Weights of a small transformer language model: no biases in attention or MLP, a variant of Muon for these matrices.
MLP neurons of a small language model. Each row is named by its layer, matrix (gate and up: input weights) and neuron, and shows model dimensions 0-191. Each number is 500 + 50 x the weight over its row's rms, rounded and kept within 0 to 999. Numbers have three digits each. A neuron's up and down rows have the sign that makes its largest values positive.
Before each neuron's rows, "fires in" lists the words (lower case) most often at its 100 highest values on Wikipedia text that the model never trained on.

fires in: "as", "commercial", "combat"
L14.gate294:553493475413569513538481493501491478457609463475546509457413590435541489564535460502577511468540475483500400471455527505471554450588532476481511427433494452614472568537483587448515492517472422532461443436624483486421570573552481535598438531569487479450549455493507463383523463466544436480516486491521489487520512664500433539437518515556439469581546487470519450571569479508360505509553544569507570457468422514477491441487530500501428499458470517482573551529536483542604453534508546591521535503561555527473476542486474462465529461467562599572515512540569477530565521516445561429
L14.up294:499434472431510478457511504463492579528528441495461467405420464482453532496490489494475441447474513507460461531541548501519452541553468472437466442474554487558577405532409498505427574570464501502429500446523539580489426544546490468450453518459499572451456512490507523535461479536471539478530527553560505452455485479513568424540418558486488599566396499460476473472511465532415589454458520524502554444573518534539591443560473440449607545518387543447471427524541561418541601433465560532490607499462547433505397430571410520563443436523507437530521576551591556562532521420501424481

fires in: "to", "with", "of"
L17.gate86:431443530393548440484454491509494444522504532469544508526452512531490512480461517409567528535483394575481501607476533455562485431508514489433535472486477550477500452513496496395527541554580474519530498518486545529487444605491510539454516499529463510464580559491448520521506445531392438403506422505442541482572512524454521479494493563485597532434515545371453438460416545621444539524478539483491487527509511455417586580475599535468511609475475475544495418543482558459588481447549533595538493464514620507619446493519536581500462474628526543492452516527537525562524522588574478509
L17.up86:518527510521435556506479511472591441446493538497528479462397502524497438521567589466513508537480603549396557550609608539476427499496530462465500476570509523471521446569527402581542514518478508518537567456566417462416515477571477558584434506484572424464525471470537519461490482515501461399406524498504430517424523463477469522416504418459556453520480540477530477550516591540441471476474482412543535483357457534527577508579465480473540493446551544430385491467561495466432508465467527568461425441514464561460570450521490526465419507507578453494628461469523508427572487502454524552

fires in: "to", "despite", "under"
L12.gate98:433464488544556441375456455534538549462515468492423501466404397410490529418519465508529539465481444529466514540537520482527379516472446533435526604470542471553415419547529519443508521578633531532479519476558510567498463473548496442532479539488475579552396598523579615579496450563512540517419567468580494455487517485559542509484582449533520539531476543526538515439533552538421589461512487476516574494483493553530540528513524371587541506446515467469491442584513572479576523534542511556481472511478494434469475497492513459560581568485468512523485520514457536612572487517602534557
L12.up98:476582563547424390517467522482475464543552440432467508588478532499534483484593580528512570532480466542498461498626528496506490570531488585432487523444467496429450434517519496583506511567496442463527513458389533608457545526541556491489494518360538493514484489549546593479506408512532516493584557527532453552458544447462491469531466545391479559552536572505479411417518468443485474504530584521502519513509504463532515576528474585464528524472512531434510494391480461507482483516401500497442480527493527455426512474424582484466459582569484474578423544445544537375363527521527423453

fires in: "city", "public", "land", "location", "north", "remained"
L3.gate203:472548461560515456483534404516537536509532483396599453509557561509474532521579509479506492517474540530534555442506521493542493430586497616519466524433424536444447469501541535550506566498494416518567562566491533527551485570447542477447462439494413509508507449503424486525393543606460481496505560508481524571457484433571447427410601500462368537426491503514466498500455526507484495536514479476525555535561558464396508452538482429544518560512414490490607515508428414618571549487526449446530531520509589525453382482449477552574553389529451498522562474424493517484472592503523445484
L3.up203:552546486515577494524485354536594583524485530485508402447519534515484475525515564534495448532476495525461565455532476558545476487500539568494408567395532503379427574487542486469501555432507440494550524506487538473516409561414464488413490427483377476446443436509410503482431524483436498566463481498491593526587513552520528464432517519551458547447448476441441535504445547508511477453518513481470458479658485438469472525561488388466474565471468471545596466500444455552533481577488521498502512512488534534415407450492432462579519488554420526515556465480495498529478516489443368588

fires in: "act", "written", "political", "writer", "actually", "politician"
L3.gate136:513457533442421488473493501557518472504495428522437464376471625491568489472511477537507448505531445557486486496527447498434559455398505462530410518540551509563420494450477541457429507490497485487531488550452535527508577475454487496588449426395497520473471562571438537388488377483570514540475603538466452524524551454579549454442590482437470429587432481506462540492480532502499460480521439605479521510549353410441444491564534465535502489498380578440511465517470535438545386507522457560482498516534471456610555550447511492549530516553404513426443483526493499488483483497470544533
L3.up136:509417531400442478459470528524494483533503512541436457412461591477538435476543495517495458455501476580469495462528476477421536475408487470542411503528560464558406490477505537439451551486514482494510507522437544464510567459484478533613490413424532500451509564506443525442507412500562507529494575558471411515537490465563575478439617490415472472587427494490490584491521545526501453495554452614480552520516345369427444500567523497506502525466364566440518521495454534443520370486495458581495485507532493453631553553457495479542576533514387519478477490506497462490511523505524546503

fires in: "back", "out", "led", "off"
L3.gate353:452545565482455493491544427555456450509477447573573455486474489515501569464560540418541494516462439523583472472547477494567482458556457507588441462374464500482497510474459394526412501524504424546523534486548446507488597501471549495569491520487525491509503458527487525530580543526441483481439601556610573603562544425522460500403591509491564524464436473555496456519516484454453498503491574510528530545423508454482545465442504576514406377444400531422455511550553470515595525521527521513480554556431425393453478610517400384536550521508492501400515521474510520456515562482461475486
L3.up353:463481466449469435527583515560467486520483520581520470518486573432463534509523502506510451513400575505573504514460446500464438425573426499538523507431451492544458540559507435590424453500527485584503474486501506383485554511519504530584474446417493494519476514518511553496462533515456492478509573568520482590536564512504540506411558470529556633464443484618446419564463482383456503369481554452525544430437456465502506520464566550444472437581438558415533486523457541488543526439566497463471547526430491466451509592471327456589505484523515503396512551435528469521442524501452483474

fires in: "de", "degree", "royal", "devices", "original"
L2.gate417:570464487447522563554539485452465447504439522505431534579558547598414466484554475548585514535506507470517474498555565520546468522485489554459550420474392515465457505421537417431580506521469395537521528452557450433488456532510474446459475451497540510494524521474605509537526430552427458557507440449438526453593432521538517433546449525486479467508550450452475515518518439531515449500413507502424639426529444539484553584409581587489476572476509416374518464464504522410461472588458496462437529551487478455432457419430509491514512490493416460449414510478579510523526493497595559564
L2.up417:588467477535490641512466512426507540523506441528498638487505539510477485447550468460542443505536522551489410512458438629465535474455555548567499454576516479544509522510494481475549459543562457562620506483577514577465486401465581423483573574446517465481479474490512521584596526473494446546492466502456574494492444319491558498423433494480467507533494482452449571448458549562508505528507529527544577479498427486454528483458470470457536399502503398498467459569442553431481467461513460425494518567547439492541421520542517497539423451442512449425502626546513541539497463524515574534

fires in: "county", "john", "captain", "cape", "corps"
L3.gate393:623516486428483462462502504532478454481531558487413454473513463512517442514558432419463386516471550526532494548366514451546510558530509592518501546531574363411420471603506528523428529491618527506516492518492550417439501367477536528508585481443452477488522458550419562473549448547573506383471475498468533571589529557459514459473446500465480515474466520466585544520500573506493515456492478466534524482524464495465521468531511446441455450457581425433473495475428522413477533513537457432424450509492516450536430474441467463508542495546512511454587591430458511565488426467533476379
L3.up393:576589399332516508530536570525468514508527568546451444451533382521473409503476409505519473498527488464478509583441518468501480560473488499549487492521567496390537467550577527486465465480575573495509449483449492507440463346445546445465624520478462491495527480511481588454506434469510495444499482517489567596566402515448591445499362498414476468488442510566561545520520562551482556480506465504418514518490467546486502436530588508425547449416540449542517502472477518480536460499525507471486418473473558541581464499435515462478548622560534477499525562504477499475534447472521412439

fires in: "won", "win", "make", "took", "made"
L8.gate315:510473559510536502538438482464518568452517450548511528414561457427504503532522593451512462510487509577551511533429511514530558405390474528462471527576502470493575536486479489535480559526557447569375488478467636524435404448504466573450435492617414590588588406508509564507405545455516545540544537498497530439510499492506481411565519506469476539494485407503474539536562554476526522514494577416423542536549575402467471473498590498462579489397465496548515445524522533479518547547493512496431423431537448502497498527547588503549467431509559482515441512536430528473599484556407491466
L8.up315:514514566556549481454505474491536538528509609498525489593479498521622418382491467457595482495509615507517457495529521547510482477472463491492541515463430497477462528487513518498592523445561433543476480540431548559441465531578430492555521544552573481496490513493510574623533576514441462523563604515513487491480429415508510523548467578446496634405486525616478549488518510487497595526531527465597504504472587478535464502521471493463639581433439515546451471467542519548517485443605473523539449516616459559502431456471556540471521435557608432525441516467477451529505505520512489574

fires in: "to", "and", "can"
L19.gate399:483589563458507474483473523588508477562572508525472446515469514558551446492462462514542467447458481424489420473535556448433468574520414400492522574432528425547551426538517592463524425554508467439605461580424521407503523510539422485571467518451594563469519410457515588509484498512530488494446522489498451572532551536607541491467600504525554487521473430515530487457393504463473558574522367483484496497414454546452477470516471511564505559455400484583428469523487497524530429588503438599470462437515504506530504502560456434534510533481522515530460406502491420520556443435576581517
L19.up399:446545459502573443499611573549434437488564519560529473443382484531550428436483440458498517470504477456484419514601472455494454459510502494525572638533488526436493571470492481523468608498494570484467492467463594595420485506510500539498520514565455583566462499417412444562493400543485488481490437479581485406561492542486506518443506514519483481439530472494501402454483438535532525449524582512472589447529560519497489457569541529455510488585507522591546524542553466494435520398511433417518456501540363447575430514501635503525486519460508495535447468522563513541497437565505521448

fires in: "been", "both", "were", "being", "many", "became"
L7.gate253:521474451543527604514555528498437498467412485515504442554421475493506561501572574448417514490425504588506520507396537522490539591452547510493492420455495558494473454502477520483546557526550414475524521444543518485466554502534400480488447461564549457417544551490471442515542442536438504505502587461533429523486476425517458478506521492466490460509482501610518431510468544565412480495542557545589395478482491461471524601477438579467565401572387545468508555487557503560485454536560489578510508530466514386539477430540558495387541527418451529553583496499492611539563488457361493472
L7.up253:576460536505561615490471454577533506541522363548492535477522548474487441458492524459498468456498562468485498538578483454474484499547406565526510524464413469529523495468565642516500483493489536506586475476538437427448472496494589474465601549511492415356519415557540440505418467555525564478409569541455565477480535461457458485410482602548453503519511525472405484469506439527491455552517492476446488586519528484449520502497492534431501591489582526458592521541497544544409519571536518459495515571528437594532406533485450483506552555439468471564525451574571524476563425566433474541

fires in: "known", "song", "written", "writer", "wrote", "songs"
L8.gate481:527414499520491432425553525564574436455548476514446539468524540534615447462480611536533519567462467468529523467467613546474482565390498550573446480433516473497471571493534518492420493448560515530532459605447535556473386483472425544417484561540470482549484517429382549577491565473519498495506571518480505607485458524498515437436527521477517460582565572458486473493489544495513503511548590617552535496470440457391465524486503417518466470459494556521453442478533576449461488580485533535409501532559470442563553424552471433550563387419491482480537455450480494576503510550497471537
L8.up481:469453495473426511430549562477522476550480498524564456472459551493543461468506543538502551522481467546532467456535522496433525566478481534543498548512501580447447524572365459449476472494516444472557474568455548565506455522376353479423484537533502539547510560504438436532499470446371458542600505541475530628456519474537416441580527533538526481545489524536452476483553522554439557427519594568482509531504524410415448546441478359542449494504520474526436475567498557474433420568407456551444575520568468462523538392497531438450576484442487446503502453451480496527515486538451505583

fires in: "career", "life", "year", "classification", "personal"
L9.gate390:477480558498591501521509492560478513493559518499497470472564503549598456496487570518446420480570489526522432494520437413518413553547470602509483468436505452460511473534499390466505493482591460534525515499445542533607503475452488361507477488540489549491479527484552577569438424480467478481485486574452508518441508513468515453471576451389484463421504407485448576485510533437508531450392497546440555574445475543429464530416584620426541558549385559459439479460522482488473422503524517531478462448477501457510472467488550442485527457437482500607461514411598476455395525406581524486
L9.up390:465516529475517481565548472483498583453564445526355500612409577497449447540508459492453398456476416432472426477492532466489507526570465546507530631425532504556499539561519466457524495505499537561550498519443449495529430548476472465437446579410566593528450514610435489524534522586435523490447520528521567428408497459585569514518550456545470378535468417596495440478536414535521447512450435507460521485483526572523454531459505592500525489449448548493569514521480532478479443593475542507513552535452394547451489528522468581475478492472408513550467462532543526500442436552548453536

fires in: "be", "is", "were", "of"
L8.gate450:481530470504526429561560449465533430502533500497502487480561526536511605480392539455514530452503562482468468467497471502526487500380564435429479422401512459510466525468510570498564530518476554500552525544538494548584487554504565529449564421452487558579430457550481440456470525469428494520456514489426502611467583561410496467485453394420411518563500561557553493527419474580477576447520632550587468569430508450487521518492479425548478524464492466523444546533452467593509544500467521456562427545520541462443565578431480493462490331491440500503542540476516465535500533564440485571
L8.up450:470528377468565406476524512525525473496553545463563452509454464491472557493496536520472580442494474491460500431552505428538537485498544458475510495458551475508505508458469498465453538516553533499435416607441509574594538443478556471526549445550499539446530512464510501556495509473460470507502621514525501556485450562534482437485488483407432641539510517474529523572465458528408497402466548531509474521443462526515557537446434532476532369493492496495462507456458494466409479419481414519638492412561478439409425423501433568529504499456594556507583610433417457570508521384509443521

fires in: "minutes", "var", "special", "modern", "version", "various"
L3.gate308:567544579546556534463444509582510578491368469513517527457520599544580533520573623439470493559519569461463497457456451447581556456524558544483527574556483495490559472414481500492462452536467536448503515444454521454489534453440468378424378503466528510514497408437438544441529503478435434514525539506475527465509480461467481440471546566463482390478437519537478564385551480463461534539605557474508500566564464490529586495525499556488495479480378531619435429517581531467564518630504606599504490551513502494462474526414504539475500474505520465465502536470505546473506541507475528491
L3.up308:506506552542465409490502496507531514496600441538516489448505576471621520480538519476474451569491531451504526497462471471545472558458619495496493537477591452513497480500526484498503489457467588409400396420527538517538548533413541470466542500523525468472469433432478501533534443458430491570603457482518532568476550448370438492451530538480606384474344485516548526434443482465492494534607484514490476403493519512480498479571523447523451417490473421548536577543485535472517477550515583531561456580543432511578401489538495534520515540533555482500580469552446514361491468563461450478

fires in: "series", "team", "division", "teams", "car", "classification"
L3.gate386:494539489404485511491511432473530484563507456521535411481513526521448526491485556470508490489570458556598538431463462563423487500374481446496388442485496604470540540379491466471536524449467456540481481507529543466498508446466513554511539461578541440454441499466542454501432377478531535616411496528456472500546578418577505520511512488520435393543464479494508385599506447569478534485540484543462500499535435490529421452575511431506564509470449490448438505469584450531516489511472620501457487416495459448499412459437463448593535490594542467523566616541477514429521500584532543450
L3.up386:451541572452545560429438453479561494508475521511462568495469527518554412527456447441466522603518479570477450506422543482584511604576529513573405430507587487471479458500553468461483543531500547487456426497469471534593489566478545506487443528520467580532445556531613520535394398517475475585490547511520540500528484476543454533483510516438584451560454512515539462541510520558490424583522479476472522550564429466508523492559478457451584441519475459463497531501514541578465581472370551411551483529533513403514457535416553520548481511552582433449500662477538486626519452466510527515

fires in: "lines", "chinese", "township", "town", "marines", "magazines"
L2.gate340:499555543443436559469435540554532485562567556510477425502509463517417419520505492597447482484516584497528504613415415523401565501493427562538517511533531442462543540480441475564483485485522487463485432501462424617533569556460507482522508463443602495561518566492481521553536471565459517474583501529505443516528573415413502560434492494490429491501602544507457417490475482456426545566536495595563386568576539538554468440488545515548498458422515479514418498510497497485565497445402499516563485446440497519508571464449526521542537537584573597572490355495504544475456485471520562482
L2.up340:590487494466483505503520429541505515424482474605506467481536466390498555526541518525495570519541481529589442511600465465515491453506524396400508496480419594518441499528392468484507363395514518574554500442494537465491595578535597593526443507514481473554524487511479479491479576462479435498500394483475417501475564431504549533475400499488425455421489491459508476556564492459542536523488597524515478462493557411598541584498458567549491461480557581437468510603477489477421508517458399548533467524531505509460473495512431549487432504597546486434419455519567551463474430496459477487

fires in: "she", "version", "canadian", "cape", "captain"
L3.gate0:452523535451394480451470530529557429405522589555569481502491460464506540518506498442516516439532517518462466446424571568589467454489485510501497449519446551430495510561439511431518503570514555507461588517498547548461521445487464450495408549594527478481477476440467520466420406466582499515564573511485500469497546576389437553526434499516575531440536500558442511458477564549531511494525460449523515581647438530510449399581555540444597449453440501468451423449558482466425461536556491474478457480589560417503399501468406506493489481525531462511519555508489341574535504516493475460
L3.up0:467495544375454387486485473501523395498485644527513489490505563473548437476562469599634485389469554483501461472404506517526495574487468565478546537510472492534487479564392511513471435504494496519495614520488595431536506457495445479478471517556503521534536473490443499537504454472541498474601457511459396486457539544365479505509487515555483450537584529500468473453513585503511490499528425451498530477559470478390522481576466487526607438542438548460346560425523422473463494500514490488419435489505578541498512488488482504547449595515541434496570589477488436541501564505483497429

fires in: "after", "with", "but", "and", "to", "before"
L17.gate444:452476497479497526599459552549437542425518427494521497435454596461505508450507560507488451491461527556421417433478520484530510470483478558449604475507478490517476494517467467511555394462508459540433565558543575615487503629498436507473451473575544506433478583505466518421569456531494458491448471497478509455474504513470535492436481424441471487451411475514464459505514503472443541487489430465537526373571580448462454489383574583617488456493539504605441457506468490540510448510506575508451511503411524577433574448542389463511505540543497521580555524572495433452604488509456539395
L17.up444:503501434560380496458479517499439546441445502459565557439431560584469459436529497507434457422460479484539496508482472559587481413481405475466566499495596442453510562457503570531463554487538492461511487526587510519489440510494490493527557549589531537469447494483497554530527506478524453494473526514451537391573437441523440566419527565519521560566464503485577560471584502474422498540533439520507519430462499547594600449530563499624490409547513475477590487556500390581590520445481509492567547388510474523469505506468501511492395389532482606435523542419461507493510416512469463489

fires in: "most", "non", "but", "much", "fifth", "mostly"
L14.gate255:527574517476489473584518485533482541487462508519582509577475518447493454479460527423548452559628476536518524421545458468471486431521549540465433501561529449521567471518522518481519412557570481535495486520516477462509567581473448518414502499547516413626429463458454508401481516484556501508613448564534499512542467460482521438509488508495505499482590596557476458494419472581405466531581470439617498465447520477537567441569411462492479376481463452467532437498526569492485520498460563546557485546486496474578498505535501398607493542572528392570362501539553526526474541458430473433
L14.up255:604498543458506512478519484537469573484463526478541581510525477507476490524511502517515547540489457466563497383543460447508512598438527515417525558439495418487592568648496545587542472530612463518467541476564477518580472432451515493556595419569545527523503489564588473534461495474468540557433411529466506491545536465486453419411525479453508500554491494532492484516454478545599503508533553491565358419529493571497497492493540505560547552495442485506502535507516520518463551391556392502561526485367560570566418576478473527390465435508516542534466516562497564384470512528517491503

fires in: "career", "led", "used", "personal", "major"
L4.gate229:479524524457494521555494506524546520471574536464561475478465428597583565506489435454435534502576532498512528485470510464541537474480529456484520434480511547489476497494450435449415538507512544487497517521586421346604577520490434502430511500570523612450444495620545503530459520573525503488485510499464452477603601495592451513501513547466445453554458464512557500509484408515464466430485472515481337562491502521469488523407472519479442521437531641368479465551553445496579497489506523580462491476537587466574487601491524489484530423473450509535455544458536526495594522448487561593
L4.up229:561454473536568418411561473549450488549530445480452447453453489550636503503595555442533479570442532496572539411484527552486524456543510548461495606492489448494369521491471409493485526523541539517524479526399494508475469569464485380458461494545499545479533513453545465560578498540433491559455488453494505458403471496489487498482599435532446507358508447516497558518511550516452569605572472502503512524440481448427564513529451450482467440498479573469575399386545522504446433552498494504485526565525502521499484465537449523549504464498347462553466448484491522414628509467510476472

fires in: "of", "than", "draft", "personal", "starring"
L2.gate260:522519554517419454485482477529440411497502472412583549494540464462432546462481444553460445529505481473457487493451504425452530514644547462469519572540548459517445486495474460537499425551480440504480494469474627625418463433464431497486510429592514515487486589532501584558506474555471548461359442474439488547468470583457483512557480546444493517475486447416441507555614529499501412564629502489472442435489447514556455506507496487557514529465458573452479488458531496510505494595583510529485415537582548488418480503532527475489422511502513550551458583498436446359420545499498532481
L2.up260:485493461391453542460508486385455532573593559425456522583475635484554451578563445534509533515491427453462530494446463497528449478533575490513543506470439476477459521456572480514511517513502478519579561532416489544404467474573501526584534504511488512568563511603503483431481562417464508542529529580561441501550437473405413496565519483487427471510429564449536475554483497453573448608413460551480507518453474562600506487500465522544520490552581592529497506437458521474466479553455590520589493477560550530525437497525573468541504497518515404523616525390461479482490532526488406463

fires in: "as", "with"
L14.gate347:558562660463594532474460538423531450501534479553540567488501558488538502366470493465459390449554531541460464502498531574534504571578455528509512478520551473495537489484523543515456476525484392518509593477611459466487506508460446477507588536526447545517531492479385571516497512484436440480550482483545454540472494545447567543594503476505507466509433505515535444429511513542510610377464474487488500501496465519538426613604539532484456599483539510507639493496538478518602386530491517531430493515490554391531522486499437468502535533476559461552544620474557450478581460487511500474
L14.up347:428538581412513483471392515426513449442533486477535448448527470516449558440527449461477484425453463468534527497482496602490518524492538472466512486471608495566456531475554527484511348501523513517403511401517454561541514519568473477544413513564491438437510495534453570531601402483619496421470484503537487394461446466430427554559501551493509500502387499545600476494505540433533540515475534499494421495508457496460531512485498501542616387415506518466572447497559476470490516417500430475536556489557488547500522484489403555537609380494565554468475505518483478549485424490459484586

fires in: "to", "never", "at"
L19.gate420:500460516523584486366547508561421480484580583475482505491463500514542567524457484547471459489508409586465471553532465556526515530497543452499491490465599474570484390472551580455462432588565490569491448552469547538518460589413582509461481546512431503523502595493566510557422508568485516562557512496452429511513441431537578561529521435416559586524540461439563451552439532482483587560525522478407522456483485475473620479522503510414549475538565490571549515545502523473492557511421464530467547555492506454489513601433553448519503539469512543624640524492547462526513466548554456487
L19.up420:504491491483497453442575472524454449575534518565549428459483512493576454498472428489487502526489512592498488503531535397519461513570374407474514513534518590478486485560450525442463480563529492460507441403473529506557540472459525502435462578523528531477421522542474492498643471549552482470463442525521484567438486509541403448568479447557483495577515559552475515532580592481503548567414556553539591546490478486532478470555556577390651490556517491510567494591547458462598598437423424482512544486493422469426451518594596473499505576487480526481564528520427474519513470550464523484

fires in: "high", "near", "highway", "present", "presented", "over"
L7.gate428:379461618579467409436427556534572533556515465486508512461544560498530526479488571483541516427415519471400515557435462488518514552577529513471485475496495562540465456553555411497495507473534497589497514468422630534532493641473533496474491473486570431490544401498425479465573524585459469601567565483547522416485491471515498523341495560510478530548431435489411557547508476473557467518551482489560475426470503541473502485553492471493441481481524430471498523474556538482418602469512558524438540514558529541511493475467546542593510534500516469557459548418444463563410497503567496583
L7.up428:445530448552515453471460520525498483505425415500618441508548477506570446403519519445486470387505489458484548527494490468507545511455504423508542602509454469418509461452546516434478490452474494466467532511515494527502529533539531628555474489459481453473506463536468508463605530403441550466426470579489570602524587510517481524519419533505499492498493483534456519498468484448509466501461560459454452429587528527557533494568508494553620539518497542488544506468498542479513516573589432598600522445600566534564525373480534419536446542470566603575506480420529509346488500441578428528

fires in: "team", "company", "teams", "series", "century"
L8.gate280:377519458412543515486569417509483474470614531510583508518499449528515539520534568450486503548519445443444480501590504538444484407419496513607507358495484515560480476374458435418532490511432472550530434506566529600482421525488448426453495435493437445523549469481497494509559467556448569525524553540484430506495625462476533538560499416412529405556520500513526506511506544505491534457569483487588465481552477468427528549524495531492481501577418554525454533555516439622529519531509514544470632486554463504550485465546516472479572532498504539467526501580507552458435593587439511473
L8.up280:370513488391508501533452461510512423513682488453503517528505403502511550504497543441463502539476391419507515442510450428574482409490537506618483454507511525545515458363514417461438431513490449447429457582573501513509409559538443464462532485507443445465549440500446484495500473519491519478527588502437468502510531528496526530485625452476442452455482472464481499567515560482426536511559500507554475531549466442493540500490528559473515482586440563450430487495562421620572644503412517536504560500573471475505452538514528551526475568535497557509519500484484617563475499488525521524

fires in: "won", "win", "held", "created", "set"
L3.gate125:516514519474499531534474495469653514547510461484481519492478574486587556499504509475496419473499554509576526470449519466557501432453549603496554512402450530430472499509433475485499612468546446459583541502534527512521403459477411492416473400461494605548576472514566487469514463545444481651577609519500439547460487408517380468485526586399498516457501444482542533482501621502507534451414593436400513521487457435455525580512496468472475469598508476415570483487514489527546536539490477526515469540563508469439507514551522464540539507543427523454533434505455479559436530507454417533
L3.up125:512468496454574448495494466497603461516516443474483482513476560534523449469499561526521455394458518507442491456449474490520491449516555598462493483411449576412554515355453513515545597506593386467628484575453503507453420509397559483469504501535546502499523423515512493530494538550470523616504612528515532467474452457542515465471453566421506586497471472458500590566484516562523471490428512499452585444474530531447550475518600469476457484526455495481587469432587563539497455595495451516488416563476525462384445521433498533558545467564479458479581449460420464540551461499472432519

fires in: "for", "1", "title", "2021", "leaders"
L7.gate446:479572532510457540571482556419523615435577516491423454465517387541540467548466499553417486477478478454584500561491546494445519461507512523437469461449553516449454424523507397548538457536432493561503486496562553483483476502459436386507499458450557577552458467460462435462501473568535519530537510479659491525526499514486445420501528448402477522461547552561510524513548580525575461449556522558452581451474439550557491470532461573461520576469452464559466511535502609442528407505596550519488523492469410444547432472492492502469428449618484448501480431462498480556470590489383541533
L7.up446:469552507499521517553521482534367510582540511521474522556488424613514580525481540519492469534567568508536538491435501444439504482375539443404425511411422507474401485420455565467533618489499525435503491581519430470549488461460608481569422436557518549504548499472511447546488521414485582540505501520472396501635495458539418558598348614604547498470481529478475530515553513553508502532533552546476474496506474488522460522481440559486532557520547444492496472501442431494497525524537515522503558505491503494566463488566542498589523491553599498578530486452491555506510570547556492535

fires in: "of", "regional", "other", "as", "numerous", "various"
L12.gate346:477520416509455644508499410429469447472509507542466396531504422547486482540482548547483440520497457481393573537461546436482528526540491426508523502543472453479394479487494397463402536451510433389557435510553393503548494540479428465503555593462445616507468519537498443577430506518476556519433470493538531513502509460521496534521507523485442472450421555446524399471368424464434487467582534523438531504484397500545511504486372477485422497469536551584555482569580573442502495478498488549418477559548477497442556457538474526442446499482565550518482506454411495510542464549508492538
L12.up346:420482540559440561499404511481495519543474414562553453514580490620533458507540491539471577417442434497512465490457548553541552452525534565424486547349539545477494478516581524563464557537425469504446502479511458491523452482536512430537540544462503444424518436486535482500448535504679404480465530525507412414518463517485417485468546552564480510482466523553564457403447510437458545558532490429487562540465562529436478495466413518486566487520488561540522578557431496548532519473616578430500518421521466526587501471487540485525471429541520566504514431465491521561543489516564394438

fires in: "league", "school", "high", "mi", "year", "determined"
L2.gate499:489458453509506541570496503457428478460445468466444503444602483566462434585512469417386442582514496445426468521549523362508508494536479574427385472590497510537542624553508448535555513488480525530539498511490470494431548546594546462441495487505443510614440509449474512459516486388495470503553534495605497446540518617472497490570502542553521484468461464549501452473504450538522477412584480432484453452463398437462523508427407525479571446458463464509532541441573558551481517463467643538526526557504490552591514573463445487560492464524418519479485487528469521462473515478575483559
L2.up499:491457530572418588528482412424511468551504511536523490467443530478402557536508537547476444466494521602600485479562492487509490397532447505477550541535435522522469460593500410526409543407497470551464510558548422431451516559534539452441492364481376528524559446441516541496566445476485500472520517510455455498477507545403464531499530524573539531498453508525466511451522440523391462448568420510539441535472511364504550583500450506564441448472512476504545469488518603539502549484530606560462422558473493445590496544466480429609508471489420513532503453461520512497442430443471512586

fires in: "were", "being", "age", "ended", "in", "was"
L8.gate146:557541520547605525474549478518401522416472487478515431580461465437414510504468551459434424581429533436516515466497503486561540504444551440381478433448539445547537605474574467520418500473506494526489378540586598437557474449474515521486425513526568502497438480502540502551418569525537624412483524478437489485456479510496553539414608615538548469536474510481468424510486525510471512457521511548462542449446449468488579475421503488562525499498455413444509531475453598531512473483445545517582525490534527515523409459492377409476466465441454524457521538532480534480424447432470534474
L8.up146:501422535539480496527490509515495472596468481504536493561546430471434539511520555499544571448447485574478481592430450447481504504503457578555472533476545424496428510511490606577453506479565530508542483511549506460419466451578580536431581436479580526561533445373448485548496434431497502583597623438501413552459527520547534477554473487480555495527548517560454431544466416512587612499497525397472511471436426535507402517581520491506518514463473421458494513418433434462428434454577579546495527474526505532515453517518439539511504497435388547492500435562527412497474535455467452467

fires in: "back", "led", "business", "open", "opened"
L4.gate276:495513527426468524529479431545600516524543510474531471461463499482498495502468545602517459497466502482451453500519537474528472534434503480586531492370494527463488543517511456586446639542499521524521509525494516472453538571423530516536446404426488541537468424527534597454457570454457520569467569590411489477489485468517485390456502510502441513530522506540444467506478453508530474422483587581446566491509528462528535536623503474520553543478466571516533451491492537537506419528547586492424548511525557479425493510431466462707576444600544504422533453405441550531440543568542409476
L4.up276:526542511463462529515469458540611489561544544472528455486507515515585472530487525556526461471437474524469456488518541462569487507482541467588508526370483507441464535528464479582389629571494441523508474526498518475506519551456514476560415372448519557535481461521522593476476520475454483600497557563491443555465468439505484407448516561482516494475487548480470511519480482512523510483577609537475549473525527422444571548566522472470500541496496507503578415514467488548512407488532616500426586503489543523448539573446486485671618469602513509456481453380475564579429553536533428523